config.toml
vocab_size = 2048
hidden_act = "relu"
norm_place = "pre"
norm_eps = 1e-05
positions = "learned"
qk_norm = false
init_std_qkv = 0.0278
init_std_up = 0.0278
learning_rate = 0.00107
beta1 = 0.9
lr_head = 0.0102
max_seq_len = 256
doc_mask = true
train_tokens = 350100000
dataset = "wikipedia_en"
MLP neurons of a small language model. Each row is named by its layer, matrix (up: input weights) and neuron, and shows model dimensions 0-95. Each number is 200 + 20 x the weight over its row's rms, rounded and kept within 0 to 999.
After each neuron's rows, "fires on" lists the tokens most often at its 100 highest values on Wikipedia text that the model never trained on.

L11.up86,193,177,228,187,221,194,220,191,218,179,182,185,197,184,209,202,182,190,213,200,182,206,207,230,188,197,224,210,184,221,191,206,173,233,224,222,214,151,215,208,189,201,191,202,215,151,207,200,210,185,213,208,218,210,206,191,192,187,167,170,182,203,215,190,196,213,188,218,194,208,196,216,190,192,221,196,187,222,217,223,245,202,171,192,223,212,185,188,227,236,207,214,164,210,154,171
fires on: "it", "et", "ir", "is", " or", "ad"

L2.up343,205,195,218,192,223,187,198,194,230,204,178,225,241,223,217,197,198,185,231,222,209,176,210,177,143,206,223,234,191,183,182,218,210,181,219,202,188,233,205,217,171,172,179,202,198,205,201,190,184,235,215,188,200,207,212,188,203,176,210,209,190,212,171,138,190,201,221,180,250,204,193,219,167,197,185,187,207,195,215,194,190,204,221,171,230,206,207,215,213,206,271,211,206,215,208,189
fires on: "|", " –", " trans", ":", " (", "s:"

L12.up339,190,210,235,187,223,208,196,217,222,201,213,199,208,231,197,236,223,215,222,197,206,172,200,159,180,221,219,212,210,187,195,194,202,223,136,216,192,191,212,226,192,209,199,214,209,208,200,193,174,202,242,170,204,193,210,208,177,185,173,210,191,196,181,192,199,241,163,172,212,184,176,212,179,195,177,178,188,175,204,198,174,199,173,244,218,211,217,219,201,226,223,225,204,223,192,206
fires on: "a", "est", "an", "ast", "ob", "ia"

L2.up7,189,177,185,193,176,186,197,206,192,198,190,192,205,213,237,246,195,169,186,182,197,205,219,200,148,202,253,184,216,176,182,199,204,174,186,239,207,195,207,193,198,229,200,186,195,197,176,181,169,226,222,230,195,191,218,213,197,196,191,211,193,196,205,172,216,220,206,173,224,196,204,218,187,197,167,172,212,179,201,217,193,192,165,204,190,196,229,204,219,245,198,226,213,161,181,241
fires on: "ow", "w", " She", " We", " Sw", "ew"

L11.up550,234,189,197,164,211,232,203,175,184,182,207,204,181,187,157,171,206,227,207,208,195,213,207,204,167,184,188,217,225,204,194,176,222,231,223,202,220,202,220,218,180,225,203,135,183,170,227,193,227,168,209,218,222,204,198,175,184,206,195,190,202,240,171,210,199,231,164,215,189,168,211,211,165,234,209,212,182,193,221,199,220,184,195,159,212,212,183,209,174,203,209,215,171,252,210,219
fires on: "in", " ", "u", "il", "ch", "on"

L4.up36,188,197,208,187,215,198,179,218,177,191,178,243,219,222,207,194,182,165,190,185,200,199,223,198,201,199,236,221,207,200,202,179,182,166,196,207,211,189,188,197,191,217,211,178,206,191,156,178,185,194,216,219,181,214,204,220,212,181,171,200,191,198,157,202,226,200,198,194,188,213,190,221,198,201,155,187,214,222,185,214,171,168,185,182,197,217,200,198,199,209,168,185,200,221,177,217
fires on: "if", ".", " and"

L4.up358,193,159,219,187,187,187,182,184,196,192,226,218,209,207,203,191,194,179,229,197,199,191,225,199,194,200,205,185,182,227,152,214,190,179,154,230,173,235,200,208,199,183,193,189,197,175,166,204,212,213,206,218,214,215,204,236,193,183,186,197,199,244,173,211,171,182,190,170,209,193,199,227,154,193,205,197,210,202,206,186,202,221,188,203,172,202,188,212,220,179,219,205,213,202,182,223
fires on: "S", "D", "C", "T", " (C"

L12.up271,222,196,187,192,215,185,174,155,197,184,220,204,203,205,232,241,222,222,194,209,229,194,241,187,219,236,200,227,174,215,202,172,187,221,212,215,211,184,215,218,189,184,192,172,222,217,187,213,181,191,189,180,166,186,187,201,198,203,192,177,208,219,210,171,174,218,163,148,225,199,222,215,161,204,183,197,199,183,202,214,234,209,172,171,221,163,213,224,218,195,193,189,199,236,183,252
fires on: "id", "om", "p", " D", "qu", "us"

L11.up340,237,223,158,163,231,209,189,222,212,196,184,257,191,224,200,199,167,204,190,192,230,199,244,180,209,183,209,203,223,218,204,250,194,216,195,203,184,224,210,229,164,164,222,225,189,207,183,193,168,200,177,193,210,191,195,212,192,193,199,178,192,225,189,188,184,178,200,188,200,220,219,208,197,204,189,177,166,176,210,188,204,180,185,207,196,210,189,215,185,197,200,229,179,226,220,218
fires on: "at", "c", "ert", "or", "ict"

L8.up167,185,204,192,195,211,244,186,211,248,194,177,197,205,174,233,170,185,223,188,157,204,171,206,196,172,207,235,234,212,188,213,187,210,199,176,224,191,173,225,187,201,194,177,215,227,179,154,218,186,176,212,210,236,192,234,201,197,166,205,207,171,192,182,189,217,208,194,189,220,209,193,227,199,209,177,205,207,178,197,202,192,164,186,192,202,200,249,210,215,176,192,213,195,198,197,189
fires on: " by", "t", " St."

L9.up310,222,196,197,191,201,196,196,215,233,185,231,191,226,237,176,210,194,213,172,248,203,224,198,173,182,218,207,201,199,202,177,204,219,148,181,227,211,201,208,195,186,200,217,207,212,197,177,154,194,237,258,183,193,202,230,203,205,172,190,201,169,202,165,184,167,224,193,197,200,217,197,224,217,224,156,215,186,187,203,198,161,196,184,228,200,170,217,216,225,224,195,213,199,223,209,192
fires on: "o", "ia", "ra", " Se", "a", "ing"

L11.up83,196,154,208,191,191,233,223,187,200,195,193,193,212,229,181,188,211,202,176,211,152,193,207,199,149,231,237,204,166,203,174,179,216,191,214,196,205,199,199,174,182,181,217,177,213,182,202,186,200,165,264,209,206,202,222,184,193,205,207,186,215,201,177,218,224,221,192,227,185,212,197,216,179,205,219,209,221,201,221,217,218,203,174,186,206,237,167,203,213,247,222,245,180,195,183,219
fires on: " The", " Mc", " Wh", " She", " Her", " M"

L8.up253,210,206,181,197,225,206,173,218,196,174,224,217,211,187,184,216,183,209,211,209,208,184,237,192,197,193,204,209,214,212,201,172,212,214,244,190,194,202,186,216,195,222,214,210,203,195,228,169,211,217,187,180,185,204,179,242,183,155,199,214,171,206,183,201,216,186,202,195,214,181,195,211,190,224,198,219,205,176,206,182,152,177,204,231,169,229,187,182,219,190,223,207,164,193,222,177
fires on: " be", "g", "pl", " bec", ",", "e"

L7.up334,213,199,213,197,207,193,209,196,166,187,198,222,212,204,208,227,214,167,199,221,198,195,204,208,210,199,187,231,213,221,147,198,195,216,210,193,173,196,200,215,160,221,172,180,200,154,182,195,187,216,190,174,218,235,220,207,207,200,149,181,193,222,181,194,203,194,185,201,221,195,200,231,161,189,223,204,195,204,223,160,227,205,182,218,186,187,180,223,229,194,251,206,206,187,162,234
fires on: "C", "″", "E", " (C", "°", "D"

L5.up204,191,177,169,186,205,198,236,189,160,183,191,242,208,220,191,195,176,219,195,207,205,202,192,198,179,193,226,161,217,204,206,202,205,189,193,203,179,212,226,207,176,198,202,200,195,175,270,209,197,208,206,198,192,212,210,219,201,194,196,208,197,183,172,244,205,194,206,193,181,185,181,214,195,230,209,225,197,171,226,207,176,211,217,229,165,233,190,178,244,178,189,200,200,224,207,172
fires on: "e", ",", "e,", " se", "se"

L4.up436,165,174,181,194,186,241,235,213,187,196,177,158,172,213,164,191,184,216,195,215,200,208,189,209,160,210,209,199,194,208,198,195,215,175,170,199,234,202,191,181,206,194,187,219,177,196,238,205,197,218,227,199,211,201,220,220,183,172,238,209,212,215,203,225,229,237,163,198,194,211,183,229,213,181,207,175,222,177,193,187,216,193,174,228,180,219,241,184,190,203,205,185,175,193,187,212
fires on: " He", " Br", " Mc", " Mon", " She", " We"

L7.up86,238,164,223,187,230,187,205,224,193,185,195,220,222,187,198,189,220,164,184,200,200,183,200,217,159,197,192,208,186,214,218,194,194,209,219,180,198,197,241,208,206,183,193,214,199,175,207,218,207,204,188,199,186,185,213,203,177,209,173,178,189,177,219,185,161,210,197,167,240,184,208,215,189,208,169,203,166,177,231,213,217,179,204,191,222,251,205,203,210,204,230,203,195,235,211,176
fires on: " \"", "-", " dis", " v"

L12.up632,217,207,157,160,214,203,187,204,184,196,222,232,203,211,185,225,173,204,186,209,218,219,217,161,198,201,205,167,173,177,184,202,224,210,177,203,201,224,220,204,170,187,219,193,171,231,194,206,177,197,192,173,233,221,211,186,211,153,199,222,203,217,166,174,202,226,162,182,198,192,227,212,221,224,121,210,189,154,235,187,217,197,203,175,202,188,199,175,183,196,227,202,224,224,221,199
fires on: " s", "g", "c", "or", "m", " t"

L9.up33,177,208,182,172,189,222,219,213,248,194,199,203,210,165,206,206,209,222,172,200,207,216,229,181,142,203,201,216,196,197,197,140,221,168,171,213,216,173,202,186,180,173,210,182,160,178,173,222,201,186,202,167,211,241,216,204,180,216,206,160,194,192,182,185,243,234,200,183,199,170,206,219,195,189,206,213,206,200,205,171,227,173,200,169,210,201,183,182,238,203,198,180,167,221,204,214
fires on: "p", "b", "c", "on", "pp", "ant"

L4.up287,190,200,199,194,211,194,226,213,214,180,204,180,209,240,186,185,214,191,220,189,206,173,220,177,153,212,234,210,218,195,206,160,222,188,165,211,234,202,202,208,197,197,186,185,252,183,216,217,184,239,206,198,193,192,195,230,185,185,203,192,150,209,189,222,196,187,203,201,162,177,208,208,226,207,167,207,194,171,234,185,195,190,174,170,218,238,213,170,193,224,218,197,177,214,183,239
fires on: " by", "),", "er,", " –", ",", " American"

L9.up424,221,201,200,184,227,234,218,209,204,188,207,217,194,224,198,231,201,195,222,188,201,180,228,196,213,200,188,198,192,214,202,152,217,194,217,203,200,211,200,210,187,182,215,198,197,181,177,218,150,180,199,154,193,189,178,246,193,163,217,208,173,211,181,169,176,195,175,160,201,219,224,211,206,200,154,207,187,161,228,201,144,176,213,194,223,184,197,195,229,210,199,199,197,203,206,190
fires on: "con", " as", "cc", "s", "v", "c"

L4.up18,190,181,188,194,200,227,193,229,204,190,195,195,212,215,194,210,207,202,199,211,199,174,194,182,158,194,193,170,214,211,208,147,217,210,197,201,212,200,223,217,179,206,204,218,190,156,199,175,205,249,190,192,184,209,218,196,208,158,181,213,184,194,186,238,196,185,205,219,169,183,198,214,172,215,173,203,196,156,217,204,190,189,171,213,155,225,211,223,232,204,196,193,203,196,195,185
fires on: ",", "s,", "es,", "e,", "ing,"

L5.up625,183,229,210,194,227,211,182,180,196,192,196,175,197,216,201,206,188,210,183,193,197,198,219,142,195,209,224,245,192,159,199,169,207,183,199,207,194,205,195,185,199,189,171,167,221,194,207,198,173,206,255,215,195,207,230,184,213,185,220,194,191,209,177,156,191,210,218,198,222,173,196,210,192,235,141,207,210,208,212,205,201,179,184,177,193,221,209,191,210,226,206,248,205,238,163,211
fires on: " by", " of", " as", ":", " by:"

L11.up344,202,210,160,179,207,214,219,235,225,194,162,192,222,233,179,180,190,192,179,204,196,208,221,194,169,195,240,223,193,195,192,180,212,207,237,205,236,197,205,181,209,229,191,198,169,177,212,188,196,221,200,177,200,206,199,157,166,226,217,198,211,211,170,205,177,231,184,184,185,204,228,228,166,195,168,203,168,203,210,213,187,186,210,213,219,215,197,168,228,232,179,190,196,203,217,193
fires on: " B", " M", " R", " W", " C", " H"

L11.up41,184,186,205,214,225,220,191,188,241,183,165,191,200,218,198,190,176,232,192,215,200,209,187,158,209,195,213,203,206,194,180,218,214,197,192,204,180,159,233,189,220,202,209,204,217,202,185,198,138,217,203,215,181,213,208,177,187,188,192,190,206,225,183,189,205,183,157,219,210,223,207,208,184,183,157,180,210,190,214,196,231,223,196,217,211,184,204,193,200,170,192,214,213,240,199,199
fires on: "–", " ent", " w", "–201", " (201"

L2.up9,186,211,207,188,214,193,227,195,219,189,160,201,202,216,221,204,186,182,183,181,194,167,194,169,160,196,226,231,214,135,197,192,181,175,186,209,193,185,211,199,198,187,209,197,230,195,190,192,213,215,217,193,189,201,212,203,230,144,185,172,172,206,192,202,194,207,207,180,202,182,186,222,219,224,118,195,209,193,183,181,212,192,173,154,192,206,245,231,225,220,197,217,174,223,172,216
fires on: " by", " and", " &"

L11.up451,237,231,216,186,203,187,187,199,194,174,210,207,204,202,246,221,212,236,200,176,229,216,222,187,198,197,170,184,186,200,204,201,171,178,200,185,178,189,212,186,167,171,223,200,199,187,187,200,197,225,218,206,241,193,217,198,196,193,183,169,201,183,170,187,231,230,175,217,186,232,231,229,174,207,207,199,176,183,206,162,194,218,191,233,211,218,197,244,187,171,189,185,222,225,222,205
fires on: "it", "ast", "ac", "ript"

L4.up380,212,181,198,189,207,204,203,188,204,181,187,230,200,215,155,182,265,185,193,184,203,196,213,183,179,198,190,162,193,193,225,165,200,211,198,196,232,200,220,210,196,205,184,226,185,194,238,194,172,194,200,233,194,182,206,212,157,186,150,172,205,204,161,201,200,191,213,206,232,237,208,214,184,176,201,205,178,225,198,204,210,192,186,211,226,202,145,228,196,203,171,195,170,239,212,209
fires on: "M", " M", " k", " \"", " m", "K"

L7.up468,177,171,203,192,220,229,171,151,204,183,194,180,232,235,236,205,177,188,169,175,210,183,170,163,179,208,238,247,192,201,186,212,196,201,224,225,194,189,204,203,189,178,195,171,185,198,177,210,202,191,213,220,215,199,187,190,177,197,219,212,189,186,186,181,203,190,201,190,249,204,223,208,183,219,211,207,198,212,224,191,205,206,217,177,212,212,192,211,214,193,210,204,215,200,145,200
fires on: " sup", " inst", " Sup", " ext", " for", " inv"

L11.up639,183,231,212,178,210,188,209,208,210,157,206,217,202,205,183,179,231,218,215,178,219,202,201,225,190,201,178,192,199,191,180,185,188,204,204,226,206,236,230,185,199,240,175,182,223,206,223,206,198,197,202,176,200,204,192,205,184,214,155,206,164,222,140,188,224,239,180,187,208,230,215,199,190,209,151,221,184,191,241,214,181,160,207,229,238,196,209,227,214,206,217,191,167,196,206,201
fires on: "ust", "ular", "ist", "ual", "ent"

L9.up160,220,180,186,168,190,203,204,198,175,188,201,207,217,210,188,185,198,183,198,175,212,223,223,215,204,203,207,217,223,262,193,223,216,189,201,233,198,208,193,176,195,170,207,203,225,197,171,203,202,232,226,207,255,179,193,200,198,181,193,169,193,233,162,220,194,175,200,218,252,173,219,233,157,189,212,181,207,207,217,189,181,241,203,216,204,164,193,228,197,192,202,197,213,174,142,243
fires on: "S", " U", "E", "ly", "D", "z"

L7.up92,173,186,191,179,210,217,184,152,207,192,245,217,218,188,183,201,193,219,201,238,213,202,176,217,191,210,180,187,197,212,197,149,222,188,219,197,183,211,199,207,185,177,189,221,219,182,248,188,210,190,193,162,186,190,183,187,209,230,199,169,202,184,190,189,200,233,188,194,182,236,204,213,178,208,193,229,200,199,229,201,184,178,232,227,198,217,187,219,232,155,182,210,172,236,226,223
fires on: "ing", "ction", " F"

L5.up49,226,182,197,186,203,190,179,216,167,188,196,219,213,244,240,219,217,169,195,184,205,206,201,134,181,195,181,213,203,213,174,187,192,208,198,208,200,167,234,202,209,195,198,180,204,200,202,176,210,195,206,201,199,176,203,200,241,184,196,190,199,197,174,233,192,230,213,173,171,242,232,212,163,198,178,207,193,181,228,213,182,240,193,212,181,221,198,168,205,192,193,238,218,223,196,174
fires on: "R", "C", "m", "P", "W"

L9.up401,206,173,177,175,207,189,182,175,199,191,227,186,223,173,214,233,215,199,224,156,217,213,204,164,213,214,194,218,193,200,207,236,178,213,182,182,198,191,225,204,171,205,187,207,246,195,191,175,195,201,213,186,165,222,224,204,187,232,215,190,203,241,185,225,212,228,166,207,241,198,204,216,179,221,186,198,190,197,223,210,216,178,176,168,179,202,191,209,209,201,206,221,185,186,194,237
fires on: "n", "v", "qu", "id", "ide", "ll"

L12.up179,217,186,214,169,203,231,216,145,201,201,227,216,232,208,201,142,179,228,216,213,222,198,204,192,170,213,185,204,166,221,178,225,205,180,172,171,211,179,205,220,204,185,215,202,190,210,187,205,204,203,217,209,217,179,190,198,170,188,211,197,176,195,189,229,209,218,206,228,217,195,198,228,194,193,226,230,205,205,208,202,201,214,189,181,208,199,200,200,174,164,212,235,190,237,190,230
fires on: "ar", " ", "n", "k", "h", "en"

L5.up263,155,177,177,206,200,209,233,222,189,194,178,182,194,246,217,230,204,186,189,196,196,213,181,204,158,200,229,202,154,187,153,212,236,165,184,204,241,188,198,189,204,191,198,180,234,188,188,211,173,215,255,227,230,186,206,200,223,180,196,206,182,181,203,200,209,222,180,208,208,205,206,218,165,188,217,214,206,182,190,221,199,188,180,212,177,204,226,215,198,223,207,211,201,190,181,184
fires on: " to", " We", " Wh", "he", " He", " She"

L5.up408,174,207,221,172,209,229,187,212,170,178,205,219,240,209,206,214,229,204,190,170,210,195,194,171,186,203,187,169,189,196,188,204,180,234,208,197,193,192,226,200,199,180,196,170,226,202,228,162,192,198,215,202,165,185,193,203,177,208,202,169,198,194,173,223,174,232,234,184,184,224,198,216,174,184,166,199,195,222,206,206,238,219,196,220,171,236,214,189,215,191,192,238,203,226,210,197
fires on: "O", "N", "B", "H", "P", "C"

L8.up524,220,207,183,185,224,206,219,194,233,192,228,221,159,176,173,211,201,210,204,206,205,174,173,154,226,211,205,212,192,231,169,215,194,191,172,201,208,185,203,193,197,179,191,211,183,208,200,187,202,173,210,229,228,164,190,228,199,179,189,171,203,216,183,192,227,186,185,196,197,212,213,224,207,204,187,175,210,206,209,200,200,226,166,156,178,186,176,171,172,213,208,248,182,219,206,223
fires on: "h", "l", "n"

L11.up223,181,215,193,195,215,178,242,232,220,188,186,200,204,243,210,199,182,199,204,202,204,201,211,225,183,192,203,200,163,181,195,194,197,221,236,221,192,198,234,230,204,208,193,176,217,192,206,221,183,197,207,168,212,206,182,201,184,202,153,160,182,200,213,182,202,217,202,147,215,206,227,222,195,204,198,186,191,189,228,178,196,194,184,247,210,235,215,218,280,204,179,192,165,190,189,192
fires on: "ent", "est", " p", "ater", "ual"

L11.up574,233,183,179,189,223,251,219,241,174,178,196,162,194,185,236,173,216,190,217,184,211,174,215,186,210,210,212,185,197,191,183,181,221,202,210,212,184,180,178,182,184,234,214,215,200,190,189,220,228,189,196,222,168,222,218,217,200,207,214,153,175,221,215,229,241,212,186,212,198,193,196,206,135,202,197,210,192,221,223,191,221,186,170,214,228,242,195,196,195,183,194,216,189,190,192,164
fires on: "ir", "w", "ild", "ass", "v", "l"

L9.up75,189,204,180,192,191,231,188,219,215,195,170,197,225,246,218,198,195,167,197,191,207,203,180,199,195,190,213,227,202,192,194,187,209,219,243,194,207,169,234,229,189,219,207,169,205,161,214,193,214,226,197,183,172,205,206,159,185,224,217,175,202,176,180,220,187,227,197,178,188,237,227,221,182,189,159,198,204,209,196,172,215,192,209,223,178,251,193,233,234,175,205,182,212,203,210,179
fires on: "C", "P", " first", "ent", "A", "vel"

L12.up358,215,162,221,158,222,214,179,215,195,204,207,197,207,191,179,191,188,207,189,199,190,180,212,204,188,221,202,197,204,223,204,225,183,230,166,216,201,211,176,179,190,182,240,195,173,173,208,184,194,182,211,208,212,212,205,209,172,191,209,197,203,221,200,191,196,206,188,206,165,180,196,239,206,225,178,214,207,216,185,165,251,198,186,180,238,204,158,192,189,178,227,228,182,208,189,200
fires on: "u", "c", "v", "-", "oc", " "

L12.up631,206,206,211,193,217,199,241,185,207,177,223,190,231,200,197,177,198,210,207,180,185,195,223,137,216,195,197,184,194,236,207,167,198,231,219,172,200,210,216,194,187,170,211,172,211,165,202,235,206,177,206,196,220,210,196,262,156,210,213,206,196,194,186,187,192,205,208,141,214,209,220,215,176,206,182,191,186,215,200,216,204,178,221,180,204,196,199,206,216,178,159,195,212,212,185,243
fires on: "p", "pp", "g", "ap", "v", "c"

L8.up578,196,200,207,161,190,223,223,212,201,179,204,205,175,209,158,210,199,226,194,203,203,160,186,189,204,205,235,214,204,235,201,164,192,200,170,198,202,190,196,196,194,181,224,180,191,193,188,225,209,167,209,207,223,189,177,239,196,199,223,185,202,210,175,221,220,224,207,192,201,203,212,219,198,192,232,194,195,159,205,221,208,203,176,174,193,232,223,185,258,202,186,209,177,216,237,200
fires on: "l", "c", "p", " of", "b", " age"

L12.up606,247,207,177,174,226,188,149,165,192,186,231,188,212,200,223,195,210,211,186,209,189,191,175,186,191,205,199,214,154,225,173,204,199,235,218,226,186,185,210,179,177,190,226,216,232,195,206,180,197,190,190,232,215,178,206,211,169,205,211,192,204,176,198,172,200,216,172,193,236,171,232,238,220,227,203,198,162,168,221,185,236,215,172,195,192,183,181,188,221,214,214,216,230,210,221,206
fires on: "p", "ri", "ig", "qu", "ric", "l"

L9.up516,194,159,166,181,195,248,204,233,183,193,203,210,196,179,219,232,191,232,186,182,189,183,210,169,181,198,204,185,196,208,168,192,219,152,185,212,158,193,202,218,195,222,175,210,203,198,187,192,188,241,211,240,209,209,199,189,188,154,189,193,208,211,193,200,264,206,213,212,199,204,216,221,180,176,208,190,200,189,189,215,197,179,187,235,187,259,223,179,199,187,189,233,180,201,168,187
fires on: "w", "he", "l", " w", "W", " m"

L8.up636,191,205,174,200,224,201,170,209,217,153,195,202,216,198,192,199,185,212,172,228,200,182,179,190,208,202,192,194,210,249,202,192,216,172,246,217,203,198,203,216,173,171,212,223,188,170,214,169,182,223,211,199,212,192,208,186,151,181,227,215,190,193,182,215,201,194,187,197,222,193,201,210,181,204,221,227,206,203,213,213,173,180,231,224,188,199,170,216,194,180,200,192,191,214,240,179
fires on: "ed", "ated", "ing", " said", " out"

L8.up287,194,180,232,187,220,189,203,167,186,191,218,207,203,229,242,178,219,188,264,211,204,221,175,207,190,205,209,228,194,203,170,194,177,233,201,221,177,211,211,217,195,175,216,178,221,206,236,152,190,195,203,185,195,209,209,205,188,213,188,181,198,192,210,211,186,209,174,194,202,191,206,224,173,210,227,190,176,216,184,202,208,199,181,192,200,192,167,229,186,173,221,211,146,199,177,219
fires on: "i", "ac", "A", "or", "p", " "

L5.up426,181,186,232,198,195,197,194,195,189,185,173,194,212,234,216,193,205,199,209,195,191,204,191,160,169,193,200,213,181,233,189,150,216,207,233,184,189,225,221,209,194,187,182,183,188,167,210,187,168,212,226,213,186,218,225,163,188,193,204,186,174,212,167,182,203,242,238,175,236,195,204,211,171,227,193,200,211,206,225,211,211,185,226,190,205,246,210,236,218,212,208,230,183,211,199,186
fires on: " -", "–", ":", "/", " –", "ation:"

L8.up19,224,161,199,194,179,213,180,211,191,185,203,181,208,215,219,185,227,236,243,177,203,226,174,189,211,203,206,193,143,213,185,180,215,246,205,204,186,190,190,189,170,194,199,165,221,168,214,164,180,149,213,204,188,203,208,220,214,201,177,171,175,217,189,183,209,230,173,226,205,223,239,219,195,204,194,190,195,227,210,217,211,213,202,208,180,198,168,225,226,190,206,212,221,191,176,194
fires on: "p", "od", "if", "ost", "ac", "ond"

L12.up482,192,206,208,172,224,217,197,189,222,198,194,208,219,189,208,165,178,244,223,219,210,184,190,182,188,177,209,160,203,200,205,199,187,215,204,209,193,184,238,215,190,186,236,165,216,209,215,173,199,246,192,191,235,153,189,213,189,183,195,221,155,179,172,194,190,210,193,208,204,204,210,217,230,193,202,201,185,220,223,181,182,242,218,199,220,187,209,200,215,187,191,182,193,214,201,228
fires on: "ut", "ing", "b", " tit", "w", "ud"

L11.up454,194,169,188,161,200,200,237,185,195,198,220,214,188,199,208,194,180,187,205,235,196,191,188,188,212,191,228,199,199,206,151,226,204,176,173,221,200,194,207,239,193,185,181,223,210,210,188,185,203,193,182,210,223,176,190,232,166,183,213,198,216,216,191,192,215,240,185,201,220,183,213,217,202,211,185,222,179,173,201,219,207,193,193,175,185,187,219,176,198,211,227,242,224,226,179,196
fires on: " sh", " cl", "h", " b", "n", "l"

L8.up365,187,195,199,210,194,178,205,177,243,183,227,199,198,183,176,223,201,192,236,188,198,205,211,207,165,210,226,190,209,163,192,216,179,191,176,231,164,192,219,213,202,173,177,187,198,169,202,201,168,206,204,181,201,196,205,194,167,177,165,163,168,216,188,201,190,196,193,208,227,175,238,211,183,212,191,223,201,175,214,188,211,218,177,190,224,216,198,204,242,213,171,222,184,245,186,227
fires on: "s", "n", "7", "3", "6"

L9.up88,192,166,211,188,188,181,189,186,218,186,237,178,212,201,228,196,200,220,206,215,211,192,220,186,189,197,223,227,229,200,175,215,233,171,197,213,194,203,222,212,186,199,232,182,180,156,191,193,211,245,216,151,210,174,209,208,195,207,215,191,173,209,166,176,183,207,196,185,226,232,223,205,191,190,174,188,212,193,230,167,197,219,197,193,225,199,208,214,210,222,214,196,172,205,182,223
fires on: " due", "b", "ording", "ut", "nd", " known"

L7.up170,194,210,178,215,207,199,198,190,207,160,194,190,193,171,174,205,204,174,177,235,210,186,205,176,166,219,210,231,193,210,209,201,164,178,180,240,173,205,213,190,194,178,180,189,200,180,189,227,224,207,217,194,190,204,225,194,192,172,176,200,184,238,209,195,234,249,192,186,242,221,239,222,170,203,190,216,153,205,222,178,179,159,180,163,226,228,196,189,204,195,171,219,214,174,197,216
fires on: "7", "1", "4", "3", "8", " ("

L5.up447,201,175,196,178,178,198,169,205,204,206,208,176,204,213,235,209,179,180,199,182,201,168,192,173,166,207,212,201,187,174,184,202,217,178,186,200,177,206,212,213,172,189,195,198,218,182,187,176,220,219,200,200,203,199,204,217,207,158,164,208,221,216,164,236,191,183,206,201,186,199,205,218,204,212,168,233,206,200,228,180,180,185,196,230,155,218,235,198,210,241,180,188,208,204,176,227
fires on: " L", " and", "un", ",", "hen", "/"

L7.up47,227,207,204,187,223,197,190,199,223,180,207,184,219,174,199,180,230,156,169,178,203,194,210,208,204,206,213,197,179,205,214,189,184,223,165,213,222,213,202,202,205,194,204,224,230,190,208,227,194,175,217,211,178,186,168,197,168,206,205,204,205,180,201,214,195,197,197,178,209,226,203,218,205,233,174,231,200,185,199,182,207,154,187,188,216,215,191,221,197,219,188,234,190,222,232,199
fires on: " \""

L11.up380,200,192,145,184,209,218,210,227,200,204,195,188,213,213,206,210,182,188,180,205,205,178,196,170,158,199,255,225,189,218,179,168,222,214,201,203,197,175,167,189,148,181,196,203,213,175,186,203,198,229,199,219,201,204,206,190,220,202,155,199,205,188,172,227,169,199,200,176,213,202,204,222,201,202,177,200,159,219,183,199,214,205,231,196,190,217,215,177,228,181,182,218,218,184,226,190
fires on: "le", " B", " L", " Sp", " W", " H"

L12.up180,168,193,181,192,200,217,194,206,186,192,201,173,250,224,179,190,173,204,180,180,197,205,188,192,196,213,211,188,164,205,196,204,210,180,242,223,177,191,195,184,188,165,194,192,214,196,208,221,211,180,188,176,191,239,182,195,180,168,226,192,205,223,183,193,189,236,190,197,238,215,263,220,197,216,175,192,219,190,197,226,186,200,223,190,227,204,180,202,234,189,210,219,237,232,162,249
fires on: " U", " sup", " Sup", " O", "en"